{
  "n_layer": 9,
  "d_model": 256,
  "n_head": 4,
  "n_kv_head": 4,
  "head_dim": 64,
  "d_mlp": 704,
  "vocab_size": 2870,
  "activation": "swiglu",
  "norm": "rmsnorm",
  "norm_place": "pre",
  "norm_eps": 1e-06,
  "positions": "rope",
  "rope_base": 2460.0,
  "rope_fraction": 1.0,
  "qk_norm": true,
  "attn_scale": 0.125,
  "bias": "none",
  "tie_embeddings": true,
  "parallel_block": false,
  "extras": ["capped logits"],
  "init": "trunc",
  "init_std_qkv": 0.0515,
  "init_std_o": 0.0121,
  "init_std_up": 0.0515,
  "init_std_down": 0.0121,
  "init_out_by_depth": true,
  "optimizer": "muon_variant",
  "lr": 0.0147,
  "lr_mult_o": 3.0,
  "lr_mult_down": 1.5,
  "beta1": 0.93,
  "lr_head": 0.00952,
  "warmup_steps": 20,
  "schedule": "wsd",
  "decay_fraction": 0.709,
  "decay_shape": "linear",
  "final_lr_fraction": 0.0,
  "batch_tokens": 32768,
  "seq_len": 512,
  "doc_mask": true,
  "train_tokens": 165600000,
  "steps": 5054,
  "dataset": "wikipedia_en"
}
MLP neurons of a small language model. Each row is named by its layer, matrix (gate and up: input weights) and neuron, and shows model dimensions 0-127. Each number is 500 + 40 x the weight over its row's rms, rounded and kept within 0 to 999. Numbers have three digits each. A neuron's up and down rows have the sign that makes its largest values positive.
A block is one neuron, or neurons of one layer that tend to fire together. After each block is what it responds to, as a language model described it from the Wikipedia text at the highest values.

L4.gate86:416479478464510487525548537527506524496533460494517486451487442389516497489547522527584487545481554546478514507505469488484465522523558532488528486506497534436465512536533458471516417514495494534467574486479458433554574525463575461464484519499516504477493497567526487478504452486500505450474610523509459533536501481475509519530470560553476518528479525439537520554454545544542486484478
L4.up86:562495469536490522517538554454514520561553520435551501521522521501453507451562482469561478520505462468437465449467568418537429510437498492474501519560444444497524474513482547523527489548447460503557482488475550469471431457558491445479504543462549474492498491513479535447505589535480546504505552548550458450441518498454497551455574521506491469600487530506498531502486523531442495543532
L4.gate242:525503461503495566427434464478504491536464539496473489542509428549437498514434488539493460510482482576465417540454581540513531476464560474467494558532495457456543455460482521561540534468429420569505445380605497505549476485555478519485524456463547493475493481467448488575501455548421520457500503520578516503484492522515544546540541513452546475485511507520535528431420451488489540510533
L4.up242:496405495464459486506488516523459556550503465506511506508554452485489508482441434535519547545470515459456459520469381555480523510528470511489558557502552522471495404516543524524449380526507500476549566452498490453525531478441506444491494501539504507481499533516513398500542525526474460447544464557531539450426446482511546500460506584457554446536402458515488492473443524533482523452551
L4.gate447:496488493495499463454535509479480491541487498567549590390583575445502467511498552500462548522508470440569460473469564506580443562535495540538529514497479507458509450478496538549483425495465433565524433473537476535537499492500496448519505489438500535528547492529418510512471524511532555411490525516490505543512565535426509626449493608522533510544471456456529505571473548554509527525492
L4.up447:511494482520537517548564505521568527545505523576477525437499543484502507532491536465559515589430531548520486485518529429503576550440441563546418552548517545490490497540489444561463562451418523488451559470447405503492534460526562431515489518487466500478487460541479489497473469534459483486527520473483457523434501447499489517523485527483461535462486564470589602554474503460530525481490
L4.gate681:435413478550427518461493522450503483466485487499580514479521432477479514526426519477569437530468459504481530556511426459513545502512534438506459474489492492426407513551454457539523451375434499531449469497458499520554546540528520433463513528479476473510504554483467468427477525562391540434434500413526456459506499466541520472477456533503512509480490476498468484460485515545499470475533
L4.up681:549531485540496573449511485511465442500486478463516387523546491512507473538465487574497495571508491523512481547485532431543462556470488508540523444448535444512419495480426536492527467450484475567554531495532484494563510489456481509543489533513438489516496492500458506440484507536465540513499519514512476517487462530472463442541513511499537541528504531481504472462457518508595498565578
Description: Coordinators between modifiers. Commas, and, or right after an adjective or ordinal that shares a later noun, as in strong, elected mayor and primary and secondary; rarely mid-word pieces like the m of summary.

L3.gate319:441457546540560513466462451458532490549529512476538517549510408542542493516506486501572507519461476471445503557506431446494483544468487510510456559432488505533496400407546394511489475442501427445513462568494446474562481504545475522456479421481476488522529511499559537509591449523537497482493490463492504451506450483506496524485484466496478495442528460516490454517342562526539567539526
L3.up319:490539515538445517498502509520463531527458511573466570504465439502522467464546534484547508569552523457471498495511508499520510495478478480538456492482512539489493470467441471509533513518501565442485500512498499451539488548494472472443466490473482437492531531465490513563440461503536474498473544479453480559541490485605427484406475516534446578424489467485569519481512554516471486532517
Description: Table header ends. Last piece of a column or field name in infobox and table headers (Year-s, FG%, ±%, N-otes), plus scattered word-internal pieces.

L5.gate39:577517512527546466437546533578472474495545572496472528499516510501462548389495562540489453464524451501501545555463529491500422526506486523541490523473519519570561485533555495483480484534523515461431450493531482469483516416472465490486487488457503445476513502551460481469492520527515469565535564508474533549489482457435530502491453511518511515582482516548507459513542539536547475572500
L5.up39:496512551580469514455525410481495536460506466535577571515488471472469458518472495529515500473554459582519537503475486558519609475401408505565512485504507441482424548447448484553469508514484525444489453509547497521530485508486534470474534490541514496521467427458475550514523509553512574513532534441420541486489509395458478497461507460509498516515523503497497513484608542543450424533439
L5.gate85:507564455492426465522519483478480472510552509512520534512385456487540505512477498449490455484477453480505628554543538483534509537446485487526446522467515489541499445471527498498463506529463559503532548535467547504491471453475484476505498484462373483478465480455581572564439586537574499453485593481509524497400501535487528584532468501509504519546535491502485440504502537529515532531534
L5.up85:513447488541536516498554460472466520491433486509496400465492520490472502457467529481425553458535478573576507560433443529526525511550613556457501556498499501577454577518406467507550441452545486568546537516445490514480490540433473471504541470499542504497442451505503506514494476501525452460566455472523526558493458409566548504386519528483451483497419497442489553523522470432513492521439
L5.gate141:475493520482536515497514398478528529483537455528561511479511495537488505466495495538394463458557532409444467473539477458543526519517543479534478576487444471475458590481534539388515578502529550447547488493513522522413514530477479462486535475543483498537491519486480487483525444531501525494431510458489556532461580519493509503528526514535510472480565497527625420500538481537479522549525
L5.up141:458570517421492451502448577477490552508511493456501528450486501391486414520525435479451450564458465483467497482417489531448440514509474491496595550504625521488545525492516484573487458439572552527446548487512449471519468487490515517466515481495483499493514454490528480484445506427434500541506555444516531475458445493505529472451453482530539520492559478478471469489446428452540432555520
L5.gate150:502550533490434560505449472462521511431541542516517481471495566560523488482517551511530432463493515514537473527489528507425550470510572542480422476431422426541496515438533432488559410493545559479473522541512498486488495549529531536527508436463512525509538507550488491460512505450482540448483566431494506502549521499473493544488534493513533526443472506498453553557485481442513524567483
L5.up150:469503513568447476465525468515493506521591529494545538508512492507513553492520459514488525442474419529560501536459481470486505474541512501499540510526562495519529501564482466444571551510514475446487477509487495418443429506532559482489474511462578514438516502458534472525501495451497504445431459478525589476532505502517506494484513462410477505501427434551508507499506471500451559489566
L5.gate152:488489499507528476465493497516448543487505573480484457455494442475532490479566488515518477475416483500543499532500522468574530559523492542505599543489436418569506509512473455525511460488569427486505481496529489423459453459586487473439471432493496492502585504490470494533563462518482561510544579546489575506448480527442518513479525469523504444535494534446577452597532488564515474506473
L5.up152:498556490544580521514483477477527516521510457451530535459422566529502492521550469510456498519505457542475527495513535557511526490498455466513503525496507464572530445504460475546501441479525512484474491456489493532443439517486455481531502493476517553446420539502475558504515529613512498483510487488463526460521455441506504490433472547511430521409482468442428504549501438511474410531421
L5.gate183:510553486484509451514471496475501516576489506489523537520479487504509433520555422531480512530519472469391505465506476458538498416526514450518452516439531432489482488465554563549399574470555507530552499539507519484480521463476513491504495445426586488424570517454474511494457525464446493556469534529578514543494455497459519465457536507437409478510481459441585520527440468513478583493548
L5.up183:496599558518468487411440515556449510547516439496560513608493490510457502472526551486487473549497442495445432514534442507529529397560516515469516491489413485477541474484546508479465483488501510417471475453518480543391544534553501500498406533480474410437461531475536499492545528483453497453573566508479549497466541486531517489555488504484494510525463422480524506511596460530440484461565
L5.gate188:475518515497542540485497487549531451513529435509519530474426562519459460495523484533503507473465494473505534443480556451550544424451525552470453563499404491604471489426493555545534558505499528484449608423541503547445533474528469539504519481522514471494536517508503501454520458500525508487514531534458553494516460555520515517444472549477514519513479442535448527429535594488492524442475
L5.up188:545561455508496496459462506505477463456470504397512568536468542543478463455384533472513523517509568504429507532501468517548512463528495528533409540460496549469524457519508600514508527467551495482480451422497507501537487477566482471458549463501511500594551529445506552460526480473514565554420534557487548489481505476469445530476622514495476530521509437536505492444539533502527515524472
L5.gate367:504509491540575503544526541552531468501494525457494410486485430457507543556495510445541485536489473613517504506516554443495479415547494501459485517551479503537573484508486475511503539518607505489532504528472456532460547447499452602545452482450576433478517507458550502529496520456515496521611562488496546501509513553438538524441457522523488497429481486453537512446513408457487525579511
L5.up367:513544492468508481506445434486461473486534552526518472487471494525458494508503501564503497460461524474521479492531552452453578485476459513470476522473456513525517488555516435420554518470524526496502496476533414494499624518503492521546509529496511574488517447483450536519537549517451470499489579513524541484491483423563523459487453461556462425463435528515533527486452461493531473554457
L5.gate553:520458585562592503482466554470496450464534545451522487536511469503512500493513499484521491527481450491445572500505513487500486431521546485546531406448542509501547558413502410441461472498587457458515423487454592476518461542493477481446517490487501498530456502452454490529607494467496491570473478438496499524542567431440498530445417474544488489542471533543568452493468525506493505476521
L5.up553:570446493513580522518547490543579509478522511435496543508497552450491462485498482459506449571507531496430573560515448536546495359583546541487453447447414480542505521510490479447508448480522483535519512484453509448474509490403438460466519454457492451471503507501402404575452536424525549498484564512492491463513468443449480518481457519474569487514519515478478481476478481451535510550506
L5.gate571:534482430532557500467511538461457488503526564442534502530494506508535475454566462476573521519500475531543526464520514512519554473511476518477498545437488582488516486437465483460508594447564470444438524493471491480449411518549447436483540466472525512409542436534456537517526445480542446438526541519471529496521523454551490553501519492503502517482536515516518471486494562516466420557562
L5.up571:452503478484473449471496438564582504517488562495527523492508435496485596452549519510587451552523521463523517475503535486470477465484495417460498477534482487482467598482467475501514546522510494524453444521398463544518564553521408482532623557516512485489593496512445463502453442547541503505499535418496475531513500452434452531477440535462500500454513559498503544496467507511487432504515
L5.gate575:530465500489560478466577508516473490407438504444511512481478465450494532524429441570451465456531541499470470615512517536494502481533551472609460503540471494414409467490490537517508462492553510426528452440524488502459510475494495464525435517527537534535485523552523491536524563489504481448500586465494496414447505574545516558556512563446526519573469532490504439498393509474512518545500
L5.up575:488562535431603552510584526513548497506465487526453444522547474581438541438482503464481553501472492486475457495502395469507523509522542469465488446583532462620501472465458479592480510438498509474378487562505479530503445478534469468545398542483460525524502428418549520509433528500496456548481461469459564560497502487518578531490545516573551547451486496533498539495539467483463483499517
L5.gate584:533464489552541536425536482499483448568475546494500495420545461523517500551535527523597542520502505513535523483562503513439558507512520486514487453449470529474555474489439396505493465473505478498481595519525471447479499496524579559473472416471439512503518490511562479465453522517419473475518445504477584524494443478526507581529483429455515477481526445455509451449461492505504452510535
L5.up584:453507572482531477507570488530496515507500478424518500554541516562409503513502471513445461510538550533457536486538487483508485512538519573529526533447525463420435520445520552453485535422481466545485472509484529491509517533501533486482540524490465464629541462491489497503516444502488525589581489542549484466487437541472448570449500477518483505518532572475542503465537510494492485457542
L5.gate596:526545514495508454457528454509493464535438505513566600521479443529524457496546522471480499480505573540484457453489571448538498491466531465478485555520419471464505523554500533520481486460488478497583492479531503530473484459539547466537495511521489495496501547506434445495462507495512525451541573518561504496543492517461518573502548510418512486537511505582514458500494479540421492452456
L5.up596:462533544505556523523538455497477465523540447492533471515523505499543539512462530494475517514501464552490472430502489457453433514449518454496491536490448429515508466499502456541537554458449535458497547565543488484463543453566537556558481529544478482532465493509490505542445454532542467530553516506422584535491500544496466482417429522534517400477487522508477447544426496531478495442576
L5.gate644:505553542497561519568435479539479450488509535543479495489494499547519451443532500519435465464514531548537490477551461486574450493551456524520548435493471523517592542443496403532584475481569492492470566496527453569437415513467532454466499479481579510401481476516492503521457470552576501518552502563467521551445455507543548554485407533484497535523502528486445489485505494523459445511543
L5.up644:476488495488430477481497449539474497569501488528505407512544502481486442516460475463503531489506515529551544456528527440481552521460495541443480462522507595531458468464496456545538534532511503525541417503432496519516516587425405532475535528471457522566463539496486526541454513521483532503446442481427539507420507437548466529488488430513470486493564487446509368464432509495485463453501
L5.gate654:537544447486479527407485432537516502457489587546542451624497472488496547498510547484490525458455458431502492534523503501449476466473447509462514574487518514523449552452447432495421482518504483486478415468464445503464481496513445487510481505485397513487518390507467515552461468513527507518500507441537525565535526437492486543508531537432423458551498431524522476500487545559517576531514
L5.up654:560536501477521514429498516492453576486536492475517495490508429497506493513494504492527520520506560482492462501532494530474438531535514520531482457500400522524501453484558484518511502537574519448475514453568506545433453525517464493518511557537534520422510447447535497544436553502496484495541467527495470502477425491527506540527485438514512497467510526621464556579475457494528460448510
L5.gate668:491555569484549497473478471470493496477522596500499442458478509489454507529538486508509505518481459478520506464539551531590549499505392477507504517593394452529449493471509478531521496533474498482498518435577520460421486506521502503536498529477534500556525470440459490541525507508504522542451534514457489457563543464498522553490463467453510571488556498513550419548508485484489530525474
L5.up668:539469606486528480515483528489508524588504572482534413556515489563506561539426500501524476426550484482515509430500486486414498539506554571492406517518559537425489562531456522493525493471529541514452501477540469480521549546503451523483463503495558509422513513467443513496532515556490507507538554475522535500483529532473456463469517486481490494452535518522526499532517487514552491514520
Description: Table header row ends. End of markdown table header rows (newline or space after the final pipe, before the ---|--- line), plus some table cells, measurement units (in, sq), and word-piece suffixes like -st, -ed, de-g-ree.

L4.gate227:541531518460533564555469449490559542578466457497455524475492532528454530554565514481519533452474531546490431436548457551467523493547486518473450528511559533451456499512503456501586521494464479490519474519519463534483519525462480454490518562555486524490531459451548481484524481509569435486517522538545504482504478461429451546505486480513533501546545446560496519484460459558536472518493
L4.up227:558492533501568480563497492488511488543537499557389551501494525530461509487484543545509469476464495560451448496483483542423475501513504448536521479541496527456491469519482509509542538495535450479565508430514504482478528504538478505494492488433458535509520497487485573577544483495471489503435606553506519470534530533402454434437479400485559445494527505519517503599489489508442452515465
L4.gate238:529514497499531500520487452456442542563576453520499530483509448508460491474518493485583536424567467522483471414468553475477517468465532546531481518539496562490510545478469490489461507515568517471465480518514499550411500496475510524503500524471540530478446512499448503476487444565513463467520519545491567477522478532457526510479478470521514452492568490554500527526503371574505434576489
L4.up238:562500562488509456505416485484537449457440570537417488496531417512541471538423530582545489476512465503528449468500459543490526444484516454529426490520440476472485517405532471534473636496558499476416554502506501480461467515447450470466511440505502494505458539435511577482530499464541503537538430490485589465456480481530548519470531490519448482532536507497517488499563525468515447540493
L4.gate568:511460470518435469568502548532389515533457521488473506540431450488539481485518522468431489506464540551418501539561433545460564534461480505535424489544408531483502517554493480483491485479502511438551541486524512572473501460462434512464499485490499466538501502518459473502466504439524535465451540546507528490507452439462514479522429461487448475472536424505509470499532531489487503574466
L4.up568:471483546422587475495529466538483474531568485476471575587538533514531424493468478431545458498480519557554495546480464466504546404484491506522472477527525529535497508488539465443481545472453552444465449449521510415546449450503487519462511527466495435507443486507500448465478495461505543474490552498438498512514475380514557468499491447449570597500461469438482473491479527531518517566492
L4.gate693:500542496488494528466515398497528508525491520459473485507511470498456477467578578529489527480454485568488502585496516521479516491519445444481467542460523459441530507503467431481518496507407544538539473480522541450538549487443502522459555490485494497549459538522445491530501447546570555482416568486467468464497450509512459505541500458510499553491562538562502504540488528516446517496490
L4.up693:415527501512536483544458528409516526432488535453501482491503443480510451560434546487517578457548460501514511532481503490519549500451495510507488470522545426430527452530506491501490433533466488505536497512505536545480419470491430452527509507466480426515465503460473530554485526591496527515455521450489545479458511473550568487464518489471420548525570403532566521492522463461437518500435
Description: Formulaic, predictable continuations. Tokens in rigid templates: last seconds digit in coordinates (28°42′09″), "of" in census "median income of", plus some mid-word pieces (ele-v-ated).

L5.gate16:504498372493460500503488513494451467488489491506498532497516586535490521482484495507488511612480498535509507506490550507574550519444498474504477490501547386438498515525519553592496484483461470571489500508462393498520548491480524446478481489521473460475524487502438431536481456510470536491482513522506498511462476552534486548521494430565489484470481537509445453456489453408427415585429
L5.up16:519524455542456471517596507511448471543530461457541496524429483507510475480490498523479508569480603448532526474498481504457510489470399508531481490456465572496460512521465459478530457515475548502519551492505481482509547498477490414402484512548456551520476445483484441505555437446479576452459547550491588549459464498492462488499523501537558515480484536548492472521531539482480464420486
L5.gate94:484406505473560550567504528520565492487549551524468525539480499461513571524539532507572498480552496561544524552537549542523561467565483495557471477397503519522442487490476523499539415478468466486540501505510493562512525532497483478505434524492503500522495448486514497486541530520499487411442467475524528415437553545490513478571476448479516462518459564438495500479467530494473492511457
L5.up94:526479443480523464468459533526517576485491497564535446457390533453517532531452523480508524499474537512441447497499546535492524517519481418494530471473534467510459426510524538525483448468438454527504530445547440502508459458399518517603525496468499514478461500485494489475505507522520493502501474511575494547539519413480525490577492465476461503452477516476530481460453490513419559459509
L5.gate245:566517504532532535545501584523464499547529537545417443523492582424472516477543477519510500480433542439477545501483512465489487521502483515558484486434492490447543466454474556567410527515512506474499495562479497498451535519529518468485539468444522491482531601515500531548504470510493558545453511567477450510501550481565560501495446430524470497497501538562559540521515506388524582549555
L5.up245:518496494502529504483588557508470484499421536450485491557494498453483529492593470499549572485398510451522610500483454594468453488500510495513512538450453411424548549468501520533536535441458505524495479581543545468567511402548467452508464486488531454476476522527546494505520506515504536505466452539473495508427542483508506442467498453460426503598458453508454545487479582547538531461470
L5.gate301:497426528531446464484470515474555540459552469576514461456495551457546557536613445476496458543511427531457446520534469498538523502530553492466423397479568561533452489513493467536460525468517453518594527529533475495511471521509513477508506478476546438549498528483480547527534460475508564430459503498551488483402497544516433529495447489410514517506505586536534453550495532471417503544452
L5.up301:466573461532506504560541557509539472488463482510513514472564503485531461547554436523544568391512515544478534481463464518457513441482498507451518455518465520498455478459513532544536546554442510552529496537543479516493483512513441551526565503503490513494554484520513518475529506562488511531483533579498499523472442547533498531614545479479500458607509611557443501439505519520514550497508
L5.gate302:506445474522436542455569512460524515458520513489524480507470492510465548566514440528494467513473541520488536565556538561527533530505417512548490567518510458529537460547490475482511501480456472467520467480477499520506517455490581511465505580595579549554429457412437524567493500566473514520528441459485520583553476468520483459458487507431495488492428448523510575491539476499491561514562
L5.up302:427472477448490615539464540463489481465479456468514481545473565521485432531528477514497569538508519523562497605551506509515418443512442473481596467490474534488469437480519512508486450466497474536556577536481443544501478503477544503506493469469494588543454488497507517464423515452475479484458559496519528519501552446538516506558547450441536523510455528484446485512498516494479496464511
L5.gate319:448488397483531445492495440433471557515417511533499477458467451530527549448478489441545502544478508507526552522522485444543438465547485430622428555452531489510484511468551543593592427528421486518554452556591474481489563429511492535561450455529503417513545518493516546506513480518458462514532516486518534464505464500473525415464549521536553517495464483453496477474530494558514518522461
L5.up319:466474471525534523506516491482452513513428502502562496470508527514558396537490510451481516587511512563508540491488477495565547416520499478594516557455461493479487491550468558462481509438452477509557497539452514553574415511509533449522422430521492498489476558497553487456488486535492457482505551458436506416535493532488560497474462541490482492539542475448522487479502515580482451459490
L5.gate380:523436425469481458495454514504524423508497507504499451487435425535513577522503488480514545563534472548511532512468589537546533452522500461573499515522417570527472441509503554531516511583532428459504490519479487537431498523501506496533541521541442493508533509546473485533455571474481490499536607547494626459492514470582534474460468549465508518520540507482454486491396503491468508499503
L5.up380:563441384442511524469480490490499480522554474552494485498505480503482533433482537513543472542436497563494515511459484615570535434474507455524478567533404477522484497504504462568457503468472465546516493508565455531445547463546474499531473510531455519497486587554479431524477449512556517534483520486544529477543539502550516473489542505498454425554496463429479487516424501498494499501518
L5.gate428:482480545460544514459461534501453521517532502454492506505478461510470487503472476510478433552473520523543434433502498561490491402464515538531464478478393514478524503520505518521527454469521441414476507499537489494518471485468467521552473459467563463431550518475549462512472567537479474435495447484584568527487448492404524489530480491495503474556548508496493540494476541511491461459470
L5.up428:525469504498490457490463495509461508493551476501436515528458491462475490448515484520495457489562549466519437511563510501515489455509538480462589471448454431527394482481515475514476514498445554486573496463518468472574518417458541509563529434441567459489500495463530507503504511510457482523514582523501547498495457531555518471468546500467461411529436478397508492504439420498511442485447
L5.gate464:513466464510528461487420471443567480407547523418494510509488510527485544529551493544500500513470451534478408451532484550501554486531530452494460518512486526453479532516466460484509501527533502487527528525459407477480534526481487457493507436528523499542492498503465536524502450455440524488503517537503493471429481494548522514488518516456500473578452517545426475443527577502467473460460
L5.up464:564590508538442460460494489528498486556504484557472492520519498511455517482403522458535519479505498490505580523442483447537489485508471475456452428579522492481536502495516518463523567547507530491518587475537420520508444542514491512521499472525496452494525504512523487501486440487623543526434468551522507563459560453485474476519543514514442515502445485499485525489475482555566495507548
L5.gate570:553404518509489487466539477454578484482460446438475536455521444497505561493493435444567502542487540493468446501542540512530514464448519477591544480473495486490423525531518511539474562505442494455456542564441521514475478518540548489451466506432522520525458433458434498485536542540516455540494509532462566469532440512522454526467475520476531461477536553487427529507469498478496548511425
L5.up570:553542472535506474449483500533556444489457467493488508523531500492480525505447535492452495549468481474525459451536607566524495514462493480584508508580466445457532537498508539471416543501505527532501455382444526583527468528543482508488489440532543426501400543442530477470513573538444559510434504454572504455480454479470541448527487509499494428502519492435526429511519487550478472438531
L5.gate581:473378474569499543478558554496512519463445477580565473504518567484533519494500458457490518550500488554509549499539433525549452571529515534493521534497466479531538519509474463553575391460436440522558505520475506454522502545462485473477514541472516476442504511588475472472480489487449478458523442538569521474543454525525585510493455500465469497464519579489460460498439555504476556554497
L5.up581:503426498531463570520501553502529470485478471522488453551465536501484467494495509513502354501486471463516468462532464527603503475442489556526527451476478566386474432465478550506501394589553500495509571509395465427473479526546485446519434538471545491464564542480481564556461539450497483493541504475512541486485534488445492520528508489551504538507512481462519541573518537433482524457456
L5.gate613:509427503556460546419547541552589565456492536523485446441441527490522476513502521501429522561467529547459521497499531498432461560513454491451461449490481495441441519486467479531514483489539508545492559528476537472515506514473467510527524456448455430534490462476563482469460483525469504534490512482524450543460465466545530540534482480467514543541518503552499530534393529478418554527469
L5.up613:498482480545449452521492489470473497457498576530474548519596483566459536435496437498545516410428504526525483495524454521480452478486490456553435525442472456487551491513498485451566509515488478510525481461483487457438559521456437516461532481478422527488534509490500458426459413410473524515537515413480488519513596461478525508510431564545488481568440582489490541541513507418539484474500
L5.gate639:498435500441511467455536480495556472468463441536463481510445467490503555457466474522484453513416509579466477525474490541549580473572520466551484469467490524566505507454546602471500475515534401536456551486555523513517566542494449416514521478500500437513534488439500556571466467467542511445522504507504599470483569517514484487589492489465514518557488492513478473569445483469500517479473
L5.up639:484502436502449530472510505601515553482461438504513521496529517517470540469585494551423436442482526548460490526455533519450474513520503440445550518529451514423545482575561581488492364555489423478543540536560513495498490515473481474566468443527520483529486504509513481508567467453501434453547514449460479472529486460439525509477451561471534473558514514493504516486438493415462496473488
L5.gate679:526486462506530490500532538553564495542429528488526471488483513524504475495521520505464542611477461500472452529501552512487463508489539515543569454449524513512469545464485552552516479540548520511531512496508473518531512515473565500436517516375511462509458516488553521532452533577494540540450429508500487558413537482498586476463546492564480488513416573454497528516508492510481485462441
L5.up679:509519461560548461520551541500502490436469467517592535431537509549496532553449514542533540531421561508518507519526522493511483465461516486553495554441551530484471439552463447510501503527450528441405409542486485512466565479524546468486503491491395424446526562469449458541500479493515484544529509525496482490496517507554487506519511503533465505528377443488518590441450539516443523487483
L5.gate685:502486492519479475440510541516489468459511446467509575499461501434418404580461540507500603519505503478493493521432501437533520486511528536572490605498485570509587490509585461435507524517522463490507527491506509482527522594507468489554475492517569562470470438574504506536480552515457498486525488518500504363507575545507486477548428553527480497505459481426433483506456483474473488537503
L5.up685:491417469487542452492475535527485495543557510549503472502487570513534536580532487517498457509431491521547474502482446509444530438486509454492407501435487491510531459389482470537569502497458476572537488526506488393498584554476509429506500521521525451500477512527490533469512473453438534467517468481538492465448496500498510463511498523492531461520418489449471546467549516471455476485473
L5.gate687:457493507446528525486511524531537504459482480544582510601463498490434453478465529518539563556426521479485549476518544546523463467535537553492496511492508457457546507429515423466563534479518506500422546505492476524510451526498507419480474504423545493524510496465499433536560563492452408487513444529537492471376485483450539481538519569504446496490422473423504512442447489480500500457531
L5.up687:524464513500484467533576546471450515475524528459518476474543463501491499502500524548541532552473474433501488539551554487652544466546438485509514575496512549457509533506509480459530500472454497517510483544506451536542443552552556432506511462459569465438435495461549506427459563531463470531494445513471539487426483499495521519482557550498528559515470481489432525495460545465574548507522
Description: Coordinating conjunctions in lists. Coordinators and list commas (and, or, comma) right after an adjective or noun in a coordinated series, e.g. political, economic, social; free and enslaved.

L3.gate423:460482442489484496533498519560547554537488507482505463542540525445465505475457506524456456534502507581427540528542551544509497542476544564576593506513476490546453525522506430465553545414443500544429423557490508574494532441482528539518500566486516499485572495515564549489487586526480435541500486444505477472483478406520532504475434485465527484410510558506517496539496552513455545560463
L3.up423:529449472515468530543461497514474560518468504572526468517437541479519504501478474524541472479483516477520402516521540516454535532625520457461486544524494564488505515517475471514526486532481530466416438516508422557519502512478519559489511546451474516476457464527450414496465522451527477559476526469465485503541527489514511432506495458484418538445443508485464554583553514447528463529473
Description: Commas in lists. Commas separating items in enumerated lists, especially after "including"/"include" (names, places, objects: Aptos, Bethulie, earrings), also appositive commas.